{
  "n_layer": 8,
  "d_model": 448,
  "n_head": 14,
  "n_kv_head": 14,
  "head_dim": 32,
  "d_mlp": 1792,
  "vocab_size": 2048,
  "activation": "tanh_gelu",
  "norm": "layernorm",
  "norm_place": "pre",
  "norm_eps": 1e-05,
  "positions": "learned",
  "qk_norm": false,
  "attn_scale": 0.177,
  "bias": "all",
  "tie_embeddings": true,
  "parallel_block": false,
  "init": "normal",
  "init_std_qkv": 0.0206,
  "init_std_o": 0.00515,
  "init_std_up": 0.0206,
  "init_std_down": 0.00515,
  "optimizer": "adamw",
  "lr": 0.000858,
  "beta1": 0.95,
  "beta2": 0.95,
  "weight_decay": 0.15,
  "lr_head": 0.00519,
  "grad_clip": 2.0,
  "warmup_steps": 597,
  "schedule": "wsd",
  "decay_fraction": 0.358,
  "decay_shape": "sqrt",
  "final_lr_fraction": 0.02,
  "batch_tokens": [65536, 131072, 262144],
  "seq_len": 512,
  "doc_mask": true,
  "train_tokens": 728000000,
  "steps": 4739,
  "dataset": "wikipedia_en"
}
MLP neurons of a small language model. Each row is named by its layer, matrix (up: input weights; down: output weights) and neuron, and shows model dimensions 208-303. Each number is 50 + 15 x the weight over its row's rms, rounded and kept within 0 to 99.
Before each neuron's rows, "fires after" lists the tokens most often just before its 100 highest values on Wikipedia text that the model never trained on; "fires before" lists the tokens most often just after its 100 highest values on Wikipedia text that the model never trained on. A number after a token or word is its count.

fires after: "===" 63, "==" 20, "====" 8
fires before: "\n" 47, "-" 21, "P" 4
L2.up383:53 67 45 50 59 48 48 63 45 43 46 50 49 42 82 23 33 24 28 59 73 57 25 45 55 70 47 38 62 56 49 22 41 51 42 60 51 37 70 71 45 43 57 37 47 50 49 09 58 38 38 51 38 61 58 38 50 31 78 57 62 43 61 48 47 70 28 63 01 41 49 36 63 40 20 52 90 33 50 21 40 24 49 27 47 57 27 51 64 45 45 60 38 55 75 51
L2.down383:23 13 40 50 45 64 63 40 47 59 38 35 32 79 63 45 40 44 77 46 33 40 74 44 69 46 58 59 38 37 68 28 29 38 44 70 55 67 06 49 49 77 49 47 60 65 56 38 68 58 34 77 48 45 41 21 59 28 68 59 15 47 31 29 24 71 46 74 33 63 57 46 62 66 55 57 45 39 43 63 68 27 45 44 71 45 46 54 36 57 51 39 64 53 44 66

fires after: " |" 54, "|" 9, "-" 7, " " 6, "ed" 5
fires before: " |" 38, "." 11, ":" 4
L2.up498:48 63 58 51 45 46 34 52 26 51 46 54 37 52 21 43 47 58 66 46 57 99 35 64 36 81 51 44 45 61 55 66 58 28 45 71 36 62 26 31 57 44 44 45 52 57 43 36 57 66 45 65 35 71 50 65 48 41 72 52 64 09 66 46 70 29 50 42 58 50 40 22 61 43 26 51 44 38 35 46 88 50 67 39 52 59 47 58 17 09 22 59 65 61 24 71
L2.down498:33 27 69 35 41 58 54 50 49 81 55 55 43 76 45 60 49 67 53 50 54 94 36 58 52 68 30 16 62 40 14 54 31 45 28 64 54 27 54 45 74 59 53 47 69 50 43 39 35 70 44 48 30 40 58 61 47 86 61 41 64 67 30 49 44 61 50 46 45 37 34 29 27 60 54 44 46 61 43 34 37 76 53 58 70 56 64 51 51 14 62 46 55 37 40 42

fires after: "\n" 55, "===" 35
fires before: "\n" 23, "|" 19, "-" 9, "===" 6, "The" 6, "19" 5
L2.up553:47 59 57 63 41 43 18 65 55 32 66 60 40 60 63 43 50 14 19 68 41 42 28 44 45 59 38 63 30 64 70 33 50 62 46 61 30 52 45 59 29 40 31 47 62 84 43 58 23 56 78 50 54 55 45 67 48 61 70 50 80 26 51 50 60 45 53 74 30 34 55 36 44 40 37 40 51 42 46 50 72 56 43 42 32 61 25 50 35 50 27 60 53 59 55 87
L2.down553:49 42 64 11 52 48 52 36 46 63 45 47 53 50 20 62 37 29 45 80 51 72 50 65 79 52 32 40 40 47 62 24 40 37 16 62 25 60 50 61 36 57 64 63 28 52 37 36 39 64 67 60 28 55 64 75 57 55 84 44 40 36 50 48 67 65 41 60 35 75 58 65 65 61 53 36 19 29 35 64 44 65 67 30 28 75 30 59 56 51 48 43 42 53 69 43

fires after: " |" 19, " 6" 10, " 9" 8, " 7" 7, " 10" 6, "-" 5
fires before: " |" 30, "–3" 7, "," 6, "–2" 6, "5" 5, "–" 4
L2.up407:33 46 40 50 87 63 48 52 31 33 76 47 56 58 60 42 48 42 47 47 51 19 49 56 28 80 46 51 36 29 58 45 38 49 38 43 48 59 01 46 13 50 34 49 72 63 42 66 46 80 34 59 50 50 51 44 44 46 47 70 55 27 90 40 68 60 48 29 58 55 36 44 21 41 45 57 68 39 42 41 60 48 63 33 70 48 43 38 53 53 13 53 53 67 47 52
L2.down407:44 49 68 55 79 52 44 37 41 47 60 35 34 77 46 68 53 35 34 26 41 39 41 71 44 48 32 43 55 46 27 54 40 48 52 32 41 65 60 54 67 67 34 58 50 33 71 47 43 29 72 52 15 67 43 42 45 23 40 57 71 51 50 76 25 56 43 24 60 46 44 51 23 54 54 85 48 45 29 26 66 60 52 51 59 43 37 70 55 47 45 58 68 47 61 83

fires after: " " 51, " 0" 25, " |" 16, "." 4
fires before: " " 19, "\n" 15, " |" 14, " 1" 11, " 0" 9, " 2" 4
L2.up1026:51 42 56 42 26 46 55 72 46 74 52 36 33 26 37 28 63 47 54 33 39 54 42 45 51 69 43 50 36 40 39 66 42 53 53 73 43 36 51 57 60 60 49 26 59 52 80 59 32 70 35 38 28 84 11 55 44 44 31 65 42 48 33 33 65 45 57 51 59 51 52 43 33 59 39 25 26 38 45 38 44 43 56 41 55 49 54 40 31 81 27 48 47 58 24 49
L2.down1026:58 24 37 70 43 59 27 60 30 36 41 45 41 28 49 62 41 55 37 31 29 49 46 41 28 52 70 39 46 54 48 60 66 65 76 52 93 56 66 00 55 56 38 30 62 33 34 52 34 47 12 62 52 37 41 58 37 70 52 57 52 45 59 38 47 67 72 57 72 49 27 75 38 54 39 49 65 57 51 36 46 62 65 24 68 64 59 46 61 55 64 63 55 49 73 80

fires after: " 19" 21, "|" 18, "–" 7, "In" 6, " April" 5, " September" 5
fires before: " |" 32, "," 25, "\n" 11, "–" 7, ":" 5
L2.up1609:58 33 50 32 54 40 57 40 30 41 51 45 32 44 49 39 68 47 54 17 31 32 55 55 32 54 53 64 42 52 34 57 44 72 53 49 31 81 52 23 41 56 44 36 58 38 55 66 49 81 47 58 57 57 50 65 56 60 25 61 56 00 74 37 51 23 46 46 44 43 53 60 39 44 55 30 44 51 45 60 60 43 73 47 53 43 27 39 47 58 23 36 60 35 60 72
L2.down1609:34 45 45 44 59 40 26 71 60 35 69 15 55 42 29 29 66 44 38 53 54 68 42 67 32 44 55 44 40 67 54 73 67 23 54 39 60 50 45 46 52 68 49 50 31 31 50 29 40 85 44 53 48 41 43 64 34 40 37 65 68 17 65 54 48 36 69 58 49 27 56 53 64 39 63 86 48 62 69 55 65 44 45 66 27 44 37 11 99 77 56 59 77 37 63 69

fires after: " |" 39, " 0" 28, ";" 11, " 1" 8, " " 4
fires before: " |" 44, ";" 10, "0" 7, "." 5, " 1" 5
L2.up373:48 47 68 71 41 45 33 58 42 56 57 14 34 35 34 42 55 42 54 37 28 53 38 35 38 58 35 52 65 38 21 62 41 75 46 42 51 60 42 48 71 36 46 60 64 58 36 30 35 36 43 63 78 64 30 35 57 48 43 60 51 50 33 38 72 48 43 45 48 53 34 21 36 35 44 47 47 30 52 61 66 30 48 41 44 45 40 33 57 41 43 32 72 56 43 49
L2.down373:34 38 55 76 55 68 36 51 43 59 38 28 41 12 36 64 56 75 40 30 29 29 69 62 49 44 51 27 47 61 85 55 49 37 54 13 57 46 63 41 53 52 27 42 60 52 07 50 37 39 41 62 71 45 39 52 39 57 41 70 34 43 29 48 54 71 56 27 44 48 25 47 31 37 49 31 64 51 38 62 57 65 53 33 77 29 35 29 45 32 41 52 64 42 43 80

fires after: " |" 51, " " 37, " −" 4
fires before: " |" 44, " " 21, "\n" 12
L2.up608:53 78 74 52 47 45 24 57 44 39 57 24 69 51 79 34 43 47 34 45 33 65 27 31 42 83 70 56 36 59 60 38 47 45 22 76 43 52 20 65 32 72 85 31 30 62 56 44 48 46 52 25 59 50 37 53 43 43 56 61 38 56 51 48 37 49 51 24 51 51 44 40 52 54 40 55 19 27 56 37 62 38 69 37 58 63 50 72 38 92 51 65 55 54 22 48
L2.down608:49 39 53 43 81 51 48 55 27 35 60 24 51 46 51 53 63 41 43 29 37 49 65 39 40 27 42 30 40 61 52 56 63 53 47 23 56 32 42 58 54 74 58 36 42 45 40 45 14 51 57 40 49 57 73 43 59 34 46 56 53 47 68 36 58 45 64 72 62 35 66 55 53 62 22 55 60 71 47 68 71 21 53 37 43 40 55 24 54 42 51 54 71 54 76 54

fires after: " |" 21, "|" 16, " March" 9, " October" 6, " September" 6, "s" 5
fires before: " |" 27, "," 26, "-" 7, " " 7
L2.up787:36 30 35 38 56 55 36 43 44 83 67 55 49 63 28 54 26 33 76 49 62 53 44 66 40 67 60 67 45 64 57 18 39 60 31 47 65 61 29 40 53 62 21 82 41 65 39 32 63 76 57 61 45 64 66 67 59 69 53 62 71 46 41 37 69 46 26 42 51 39 39 59 16 39 53 52 60 33 29 51 68 50 64 00 77 23 43 49 63 64 57 48 68 49 37 50
L2.down787:40 77 68 34 31 63 45 55 53 48 59 70 60 58 48 53 51 30 45 54 49 43 49 82 44 50 58 66 34 66 50 43 47 76 39 43 51 34 33 33 51 64 54 65 41 30 53 67 42 68 60 54 41 53 40 61 34 61 57 36 75 54 69 48 31 54 45 66 41 44 32 75 59 38 49 65 54 96 41 50 35 66 59 47 51 39 67 49 65 76 46 35 57 48 41 50

fires after: "|" 24, " 19" 22, "-" 14, " |" 12, " " 4
fires before: " |" 48, ":" 18, "–20" 4
L2.up1157:29 29 60 36 37 52 73 44 50 88 54 53 36 56 53 63 58 45 58 22 34 95 46 41 47 41 53 61 59 41 32 29 27 71 19 69 19 54 35 84 39 31 36 32 54 75 60 46 51 79 38 53 33 69 48 49 59 70 62 68 52 31 57 41 64 19 62 29 59 18 50 46 23 59 54 47 58 55 54 40 67 22 55 25 70 38 40 58 58 61 14 54 64 62 47 80
L2.down1157:32 61 30 48 50 66 57 48 41 70 34 66 40 69 29 49 37 50 61 46 57 40 52 53 24 39 51 28 66 53 45 42 49 53 54 42 33 22 72 47 65 21 54 70 78 36 62 66 44 65 41 54 48 60 53 34 46 33 68 41 48 65 52 78 55 72 67 50 63 33 64 50 54 85 57 40 78 48 17 42 52 41 60 74 58 54 45 57 70 35 61 61 49 43 44 13

fires after: " |" 57, ";" 7, " P" 5, " St" 4
fires before: " |" 48, ";" 6
L2.up1540:49 57 66 49 57 36 51 83 45 50 45 54 57 55 29 46 56 54 55 36 48 73 65 71 40 44 37 34 35 46 32 53 60 45 47 41 53 56 25 29 76 51 83 54 50 36 46 53 41 33 53 55 64 47 40 69 55 48 61 45 39 47 49 26 40 58 63 53 39 56 54 28 55 45 30 48 34 52 41 76 65 28 71 43 45 52 48 37 48 90 35 51 75 45 25 29
L2.down1540:64 46 48 44 78 66 55 28 31 31 51 42 57 67 49 25 44 62 53 77 38 48 48 62 50 54 31 31 68 36 39 58 29 74 63 29 46 55 53 54 52 43 40 60 67 59 57 43 50 39 57 62 39 63 51 49 47 41 42 51 58 34 53 50 55 65 58 37 72 66 23 40 72 67 38 34 62 63 20 40 16 59 53 41 37 33 30 34 89 39 43 30 50 65 60 37

fires after: " |" 54, "." 11, ";" 10, ":" 7, " \"" 4
fires before: "." 38, "–" 6, ")" 5, "–2" 5
L2.up884:30 22 39 79 48 51 54 90 48 81 78 57 47 47 38 63 34 58 62 28 61 55 53 53 49 88 57 61 53 29 76 45 24 64 43 42 58 37 35 52 47 44 44 23 77 62 41 31 61 46 52 55 54 94 40 54 40 55 50 58 50 61 34 45 53 45 29 33 67 70 56 23 45 28 45 56 62 35 36 67 20 10 45 37 61 68 58 54 43 18 21 79 77 40 43 31
L2.down884:26 54 44 66 52 65 61 65 32 36 83 43 76 56 33 61 40 30 74 58 21 40 48 56 42 60 51 00 49 34 68 40 45 76 26 29 56 58 50 43 35 60 23 43 53 38 27 33 58 60 60 43 35 67 30 56 56 64 53 59 41 39 33 49 49 66 26 34 17 47 54 44 30 65 44 61 59 48 38 84 54 48 67 52 58 42 44 30 62 71 29 50 37 55 77 43

fires after: " " 26, " |" 16, " 0" 12, "%" 10, " run" 5, " match" 5
fires before: "\n" 29, " |" 22, " " 17, " 0" 5
L2.up268:27 39 75 88 29 51 32 52 57 35 70 33 24 53 54 28 40 32 47 55 60 39 71 56 57 69 39 60 54 67 55 66 22 40 43 44 58 63 57 46 23 45 73 55 52 58 58 44 52 35 55 51 70 73 29 61 53 40 69 57 46 51 49 33 60 34 52 51 30 51 40 57 59 46 19 69 29 52 46 41 42 49 48 39 45 64 42 49 61 61 43 66 60 53 24 79
L2.down268:29 49 62 53 76 44 70 49 51 52 75 53 78 48 53 47 67 69 48 31 53 45 57 75 25 40 65 55 46 41 61 62 50 52 63 18 62 27 54 44 45 68 32 70 27 58 22 77 57 25 45 70 60 57 40 73 38 42 74 47 76 52 26 55 45 51 48 74 45 45 27 38 71 51 54 64 51 69 51 64 48 32 40 52 60 38 38 37 46 51 56 67 63 49 43 44

fires after: "===" 53, "==" 11, "====" 8, " place" 6, " first" 5, "\n" 4
fires before: "\n" 38, "-" 15, " |" 10, "|" 4
L2.up564:50 72 57 37 46 37 32 51 50 38 82 43 49 49 49 35 31 69 23 70 44 59 37 38 63 45 64 58 49 66 43 75 33 79 15 29 31 39 54 42 24 39 56 40 60 64 47 53 62 51 33 55 51 69 22 55 59 64 55 49 75 23 52 54 54 73 53 45 29 37 48 51 75 53 47 12 95 36 51 17 43 38 49 30 23 64 25 60 36 43 42 40 52 61 52 58
L2.down564:37 38 48 28 24 32 43 52 37 75 09 42 67 55 34 48 78 95 75 63 44 33 60 50 41 64 38 64 55 50 36 41 53 22 43 61 60 54 41 28 63 61 80 63 25 57 50 64 61 55 50 70 32 50 29 70 48 53 31 32 14 80 37 41 42 60 66 81 70 62 57 31 77 49 56 27 64 75 51 34 48 42 48 61 46 41 51 37 50 43 18 58 37 60 55 19

fires after: "|" 41, " |" 21, ";" 10, "\n" 7, " $" 5
fires before: " |" 44, "." 7, ";" 6, "," 6
L2.up754:47 62 33 35 56 45 43 53 41 74 64 57 39 54 54 39 61 40 64 35 26 55 45 51 36 64 29 65 58 36 33 39 42 48 53 50 53 26 38 62 80 50 47 39 59 51 23 47 54 36 31 47 29 38 76 59 53 73 70 39 40 42 45 50 59 55 63 55 44 56 50 50 33 58 52 24 15 41 35 68 94 51 41 16 49 27 39 49 60 53 32 39 56 50 55 62
L2.down754:37 53 48 56 61 46 45 43 62 42 76 31 10 60 67 51 56 22 37 65 38 50 44 57 48 50 31 42 17 51 43 34 41 66 59 74 78 37 43 59 60 59 53 38 60 54 64 29 82 37 51 26 50 32 52 38 57 61 45 34 64 36 29 46 34 48 33 35 51 56 69 56 62 50 56 16 38 47 65 52 53 50 55 53 49 62 44 50 58 37 57 54 48 62 61 72

fires after: " |" 32, "5" 7, "–2" 6, " 10" 6, "–" 6, "0" 5
fires before: " |" 31, "–" 10, "\n" 7, " 0" 6, "." 6, " 7" 5
L2.up1555:46 27 77 66 55 61 43 53 47 39 49 56 65 27 54 45 45 44 72 49 53 82 28 30 27 75 54 43 62 42 62 32 19 34 30 57 35 70 62 56 55 40 55 33 75 64 59 41 57 54 54 65 69 60 19 40 33 34 66 58 71 32 41 40 44 66 37 41 48 50 37 30 62 31 46 45 64 42 48 59 45 26 50 49 64 58 28 53 33 42 19 59 67 54 45 60
L2.down1555:66 30 66 73 58 53 49 38 30 37 66 58 51 47 52 68 49 48 31 52 54 47 76 68 56 58 62 48 63 39 68 60 28 41 50 15 68 41 19 42 56 21 51 70 51 51 46 28 43 26 54 57 61 34 39 53 26 24 84 54 21 56 30 49 40 71 20 59 41 43 29 49 55 50 29 58 65 45 41 80 39 54 61 65 79 65 60 54 60 65 38 76 87 54 74 28

fires after: "|" 29, " |" 22, " 19" 17, "-" 7, " 20" 5
fires before: " |" 33, ":" 9, " 19" 8, "–" 5, "," 4
L2.up1696:26 50 48 38 42 54 58 47 38 87 48 60 50 52 49 67 47 41 49 29 34 72 44 42 45 45 44 60 53 41 40 42 37 70 39 46 33 43 36 70 32 29 42 40 60 73 79 33 62 65 44 53 36 51 67 38 70 55 56 77 66 33 48 37 72 37 71 50 51 18 46 43 22 44 57 43 47 49 51 63 85 39 67 18 64 40 57 55 49 48 22 62 58 61 63 67
L2.down1696:40 67 62 53 60 55 74 47 27 62 52 71 50 78 51 54 32 63 48 47 40 33 39 69 46 51 34 26 76 50 60 39 28 67 54 61 52 37 58 43 51 26 62 65 50 48 53 69 60 50 82 38 44 39 59 25 69 49 81 59 62 50 56 76 74 88 54 42 63 17 49 42 39 78 57 35 74 71 15 42 59 52 66 62 62 65 70 40 49 40 65 57 62 58 31 41

fires after: " |" 40, ";" 18, " 1" 13, " " 12, " 0" 7, " 2" 6
fires before: " |" 36, ";" 16, " " 11, " 0" 9, " 1" 8, " 2" 7
L2.up1554:40 36 47 49 46 42 39 53 54 76 28 35 16 39 47 10 38 36 57 58 59 53 54 46 33 39 19 46 43 29 29 66 62 63 48 81 25 40 87 37 39 51 57 42 54 64 03 32 55 28 51 32 15 70 59 55 47 48 50 56 52 32 32 32 96 48 49 46 63 58 64 19 42 39 47 44 44 26 59 80 68 36 44 55 44 40 38 44 17 37 22 37 32 23 20 63
L2.down1554:60 24 54 41 52 54 46 55 28 82 59 54 62 32 50 53 53 46 45 41 53 50 28 56 35 31 52 40 09 56 38 42 66 71 56 51 56 78 61 31 34 50 27 55 40 58 64 61 43 54 41 51 73 62 54 27 42 56 49 49 29 57 58 69 51 52 51 63 69 37 39 58 43 43 50 22 47 38 48 38 41 37 77 41 75 50 58 76 48 51 44 62 42 49 33 45

fires after: "\n" 30, "|---|---|" 16, "|" 10, "---|---|---|---|" 8, "-" 4, " the" 4
fires before: "\n" 31, "---|---|---|---|" 22, "-" 5
L2.up1311:52 57 77 48 37 58 57 52 38 65 81 49 45 63 55 16 65 37 52 65 50 53 35 56 51 84 69 68 37 19 54 36 18 56 64 47 65 60 43 47 22 48 59 55 75 47 59 56 47 50 84 45 31 45 23 82 62 56 69 48 65 49 55 48 67 50 82 55 51 40 51 44 49 16 42 57 34 33 38 73 24 57 49 46 30 58 60 54 28 73 52 70 76 37 77 44
L2.down1311:46 60 69 47 51 47 50 73 48 38 45 31 40 62 28 47 64 35 34 56 79 55 52 69 41 38 45 57 22 51 59 33 64 47 63 54 51 42 44 39 51 58 50 92 70 43 58 73 54 69 42 47 35 35 57 53 52 55 58 23 09 43 70 43 64 59 22 39 47 56 27 56 91 52 63 70 51 70 75 26 26 62 29 59 45 36 67 99 30 35 38 35 62 48 68 63

fires after: " 0" 54, " 1" 22, " 2" 11, " 3" 4
fires before: " 0" 28, " 1" 18, "\n" 13, " 2" 11, " 4" 7, " X" 6
L2.up1106:33 35 71 61 15 36 35 41 49 70 64 40 32 37 41 41 45 47 62 58 41 52 26 37 53 40 43 72 48 50 30 34 43 59 31 78 31 60 70 37 59 68 49 40 40 70 37 69 41 51 37 62 57 77 45 31 62 42 66 46 62 40 50 26 82 34 43 47 43 33 57 34 37 30 44 37 58 22 51 60 56 21 55 47 47 45 34 60 45 43 19 32 43 65 07 67
L2.down1106:58 36 54 54 45 41 54 65 57 58 32 54 59 47 34 61 40 53 35 76 64 60 59 61 33 44 47 23 22 41 55 57 66 33 72 47 44 38 50 30 67 79 49 74 30 36 43 57 58 28 47 53 63 41 47 20 50 57 49 72 49 65 46 59 58 60 36 51 50 53 39 68 61 65 66 51 55 42 37 57 34 49 42 55 63 29 59 75 61 40 41 40 38 48 46 24

fires after: " 19" 31, "|" 12, "\n" 10, "19" 5, " September" 4
fires before: " |" 35, "," 16, "." 6, ":" 5, " West" 5
L2.up1728:56 48 57 35 32 44 21 28 37 71 59 19 54 51 44 65 62 57 52 50 38 46 56 47 49 46 69 59 46 65 47 41 48 52 28 52 54 55 12 49 66 69 41 64 35 63 32 47 59 78 57 71 53 50 53 49 45 60 50 53 65 26 55 38 65 61 45 58 66 46 44 42 26 40 50 39 53 49 29 37 46 43 64 26 71 43 60 71 65 49 32 29 61 29 28 57
L2.down1728:33 44 43 54 93 44 35 39 50 28 50 16 83 48 48 53 51 41 38 51 42 22 48 47 83 25 81 56 64 62 49 69 58 43 47 56 40 20 39 53 44 56 40 74 47 79 30 62 63 57 33 31 38 55 48 38 36 35 67 85 71 51 62 77 41 52 43 46 61 34 46 31 34 40 92 64 45 29 59 29 69 53 38 53 56 59 65 58 92 44 48 46 40 33 45 54

fires after: " |" 56, " " 30, "0" 4
fires before: " |" 37, "." 18, " " 17, "\n" 11, "0" 4
L2.up43:33 65 51 80 45 43 34 40 48 49 58 54 68 34 22 56 38 27 38 36 42 63 68 72 54 88 29 47 36 61 62 35 47 04 31 73 46 55 65 43 60 65 57 13 47 52 21 13 59 43 45 58 47 71 47 52 34 41 56 59 50 42 46 41 55 53 30 30 66 57 53 39 32 51 37 38 49 31 37 62 57 28 29 56 63 64 51 68 32 57 31 66 67 35 33 38
L2.down43:51 79 44 56 53 60 44 57 34 32 73 52 69 37 64 50 47 69 44 44 30 40 38 44 44 60 71 27 74 49 48 94 72 17 46 54 65 53 31 31 79 44 62 59 38 37 38 33 41 64 47 36 68 69 33 39 48 55 61 40 41 51 32 30 43 60 62 54 54 42 46 45 44 62 38 59 60 50 63 44 64 41 25 48 77 46 44 51 45 34 63 72 52 53 77 60

fires after: " |" 67, ";" 19, " 9" 4, " (" 4
fires before: " |" 63, ";" 15, "." 4
L2.up537:51 19 48 69 68 58 33 39 47 42 67 63 29 25 62 18 50 24 53 39 54 60 68 52 43 63 33 69 77 25 57 36 61 52 40 38 05 50 57 55 69 57 27 49 57 60 63 58 50 57 31 54 42 51 28 52 79 54 67 69 25 33 45 43 66 65 68 57 54 50 56 38 38 20 53 31 39 28 47 55 36 21 35 63 26 51 16 10 38 43 31 37 60 24 52 62
L2.down537:79 32 45 42 68 50 64 52 45 40 56 47 65 40 56 64 28 48 44 59 40 33 35 47 63 60 51 79 45 25 38 45 58 49 43 71 45 37 33 52 21 45 50 48 36 40 70 60 72 48 34 27 67 46 75 18 69 72 49 56 34 41 47 58 37 39 60 48 65 59 27 54 67 74 37 47 56 46 34 57 38 34 43 51 68 61 65 46 32 61 45 46 44 51 63 47

fires after: "\n" 56, " " 22, " life" 4
fires before: "\n" 36, "B" 6, "History" 5, "M" 5
L2.up628:96 50 56 63 69 51 27 43 54 42 52 72 39 51 52 43 52 09 51 45 56 67 69 51 57 63 16 61 72 44 30 21 39 66 15 60 49 45 45 58 70 35 62 53 58 39 58 30 48 48 56 36 58 75 60 52 48 27 75 74 52 35 60 41 62 58 19 52 69 45 48 41 56 27 51 56 59 23 51 50 38 34 37 46 61 40 38 25 34 44 55 29 55 87 46 69
L2.down628:29 51 64 46 41 77 75 53 56 42 34 47 65 41 49 43 45 53 58 70 49 29 70 61 54 52 71 81 39 49 78 29 45 33 45 57 69 50 43 50 43 69 53 64 45 67 56 48 74 33 42 53 44 50 20 50 54 50 62 57 63 73 82 57 46 22 32 41 34 40 36 43 41 32 47 76 55 52 42 25 53 58 51 60 77 73 55 49 38 60 49 77 86 48 66 40

fires after: " " 45, "," 7, "4" 5, "2" 4, "5" 4
fires before: " |" 25, "." 22, "," 11, "s" 6, ";" 5, "1" 4
L2.up445:67 28 82 31 26 31 66 72 44 55 41 11 42 57 73 25 68 40 72 69 64 55 38 59 50 48 24 39 55 41 48 45 48 59 56 53 14 36 68 49 61 63 54 39 42 43 47 62 48 46 71 45 40 55 29 55 33 53 19 52 40 61 53 34 55 57 58 51 53 39 52 27 20 48 25 62 48 32 50 59 45 38 60 44 59 78 33 49 44 44 53 41 82 41 43 70
L2.down445:59 55 52 56 42 29 72 41 51 53 66 63 44 44 57 64 45 53 59 32 25 49 63 49 47 58 70 56 75 73 33 53 26 42 48 56 56 59 29 51 51 67 42 49 54 38 39 35 80 28 58 50 68 64 53 57 68 67 53 39 67 63 52 25 53 52 64 41 42 55 22 50 26 62 62 78 56 62 75 38 58 25 44 15 16 61 40 47 44 51 40 39 74 59 70 26

fires after: " |" 43, " " 15, " W" 8, " L" 4
fires before: " |" 31, "–" 13, "," 12, "–1" 5, "." 5
L2.up1160:58 78 65 68 41 36 49 47 44 53 71 24 35 55 48 13 30 47 51 32 31 41 24 58 39 53 32 56 35 47 26 61 48 42 38 58 20 62 46 17 49 65 48 55 55 33 50 55 33 45 33 48 39 66 55 71 42 42 35 48 58 31 59 29 47 56 52 34 29 36 31 51 12 47 49 24 54 48 48 54 67 64 67 20 44 33 51 46 48 53 25 67 54 32 51 55
L2.down1160:53 64 42 38 33 43 24 35 46 50 55 39 80 53 75 44 36 80 64 65 35 48 49 65 38 54 42 74 41 77 58 57 66 65 39 64 59 51 57 54 69 43 44 62 40 39 28 36 48 65 56 59 50 57 61 62 65 32 61 48 43 66 60 59 43 53 57 30 29 35 37 77 15 64 50 85 64 51 52 60 35 89 62 16 41 38 40 64 94 42 61 42 46 38 22 69

fires after: " |" 49, ";" 15, " 0" 10, " 1" 9, " 2" 5
fires before: " |" 54, ";" 12, " 0" 5, "." 4, "\n" 4, " 1" 4
L2.up1217:50 28 65 46 55 40 34 57 43 54 63 55 37 43 33 27 58 27 60 37 21 44 67 45 52 71 31 70 45 31 28 45 57 99 40 63 37 59 58 46 55 59 44 54 56 61 57 55 44 48 41 61 48 56 43 42 57 49 61 54 59 46 63 10 80 86 60 71 58 40 39 26 36 36 29 37 54 16 52 46 49 50 50 41 38 52 46 50 56 57 26 45 50 65 16 74
L2.down1217:48 24 57 58 56 25 53 65 22 67 56 36 22 20 64 55 45 54 31 05 60 53 78 56 37 23 57 72 47 62 50 59 57 68 50 47 53 66 54 22 68 62 28 64 48 37 56 56 46 32 59 51 79 40 28 51 43 68 43 41 47 46 41 42 42 53 44 67 80 39 44 83 27 72 36 42 48 30 50 58 16 50 65 46 57 71 57 44 35 49 24 44 31 53 49 68

fires after: " =" 27, "\n" 26, " " 14, "s" 7
fires before: "\n" 71, "T" 4, "American" 4
L2.up625:40 60 19 29 73 57 31 50 47 58 44 52 41 51 50 08 55 33 46 69 40 57 18 73 43 54 64 64 51 51 42 30 51 39 46 31 55 25 41 40 48 36 44 46 57 53 47 33 63 72 84 44 52 41 72 56 26 52 71 54 63 14 81 55 67 54 43 68 73 37 49 54 49 29 27 46 59 47 39 46 23 32 49 01 51 46 45 32 46 45 20 38 62 48 56 49
L2.down625:32 17 87 64 55 50 48 33 45 36 57 32 77 35 35 23 52 39 49 63 41 59 54 52 54 47 46 79 38 68 53 33 53 70 53 24 50 34 51 69 44 38 53 53 60 30 43 54 42 51 61 43 72 18 47 46 64 50 49 52 35 45 57 93 69 56 69 31 45 64 73 45 62 64 57 59 61 78 40 40 42 63 65 48 43 61 65 54 41 53 56 33 42 26 39 34

fires after: " in" 20, "," 15, " 19" 10, " October" 6, "In" 6
fires before: "," 40, "." 17, "\n" 9, " |" 8, " " 5
L2.up234:68 57 53 73 58 36 56 38 48 35 86 76 37 50 14 27 79 41 49 23 44 40 46 47 60 47 51 67 52 38 33 26 35 54 34 69 45 61 38 58 70 90 65 41 59 59 49 52 43 52 56 54 48 47 61 54 48 55 63 57 61 28 73 38 76 49 60 63 41 38 50 45 55 45 29 10 72 57 25 44 37 60 58 36 45 46 59 18 39 46 49 34 61 54 47 50
L2.down234:84 22 62 55 36 66 66 34 68 34 46 58 51 22 42 30 57 36 67 49 45 38 54 31 50 43 62 51 30 44 34 56 43 39 56 42 37 66 19 65 38 25 80 57 52 56 73 34 45 51 74 66 66 45 54 42 21 49 53 54 70 42 32 31 57 44 35 59 58 64 29 53 69 49 58 55 64 60 57 46 49 53 69 67 33 31 30 24 57 46 48 63 45 48 57 43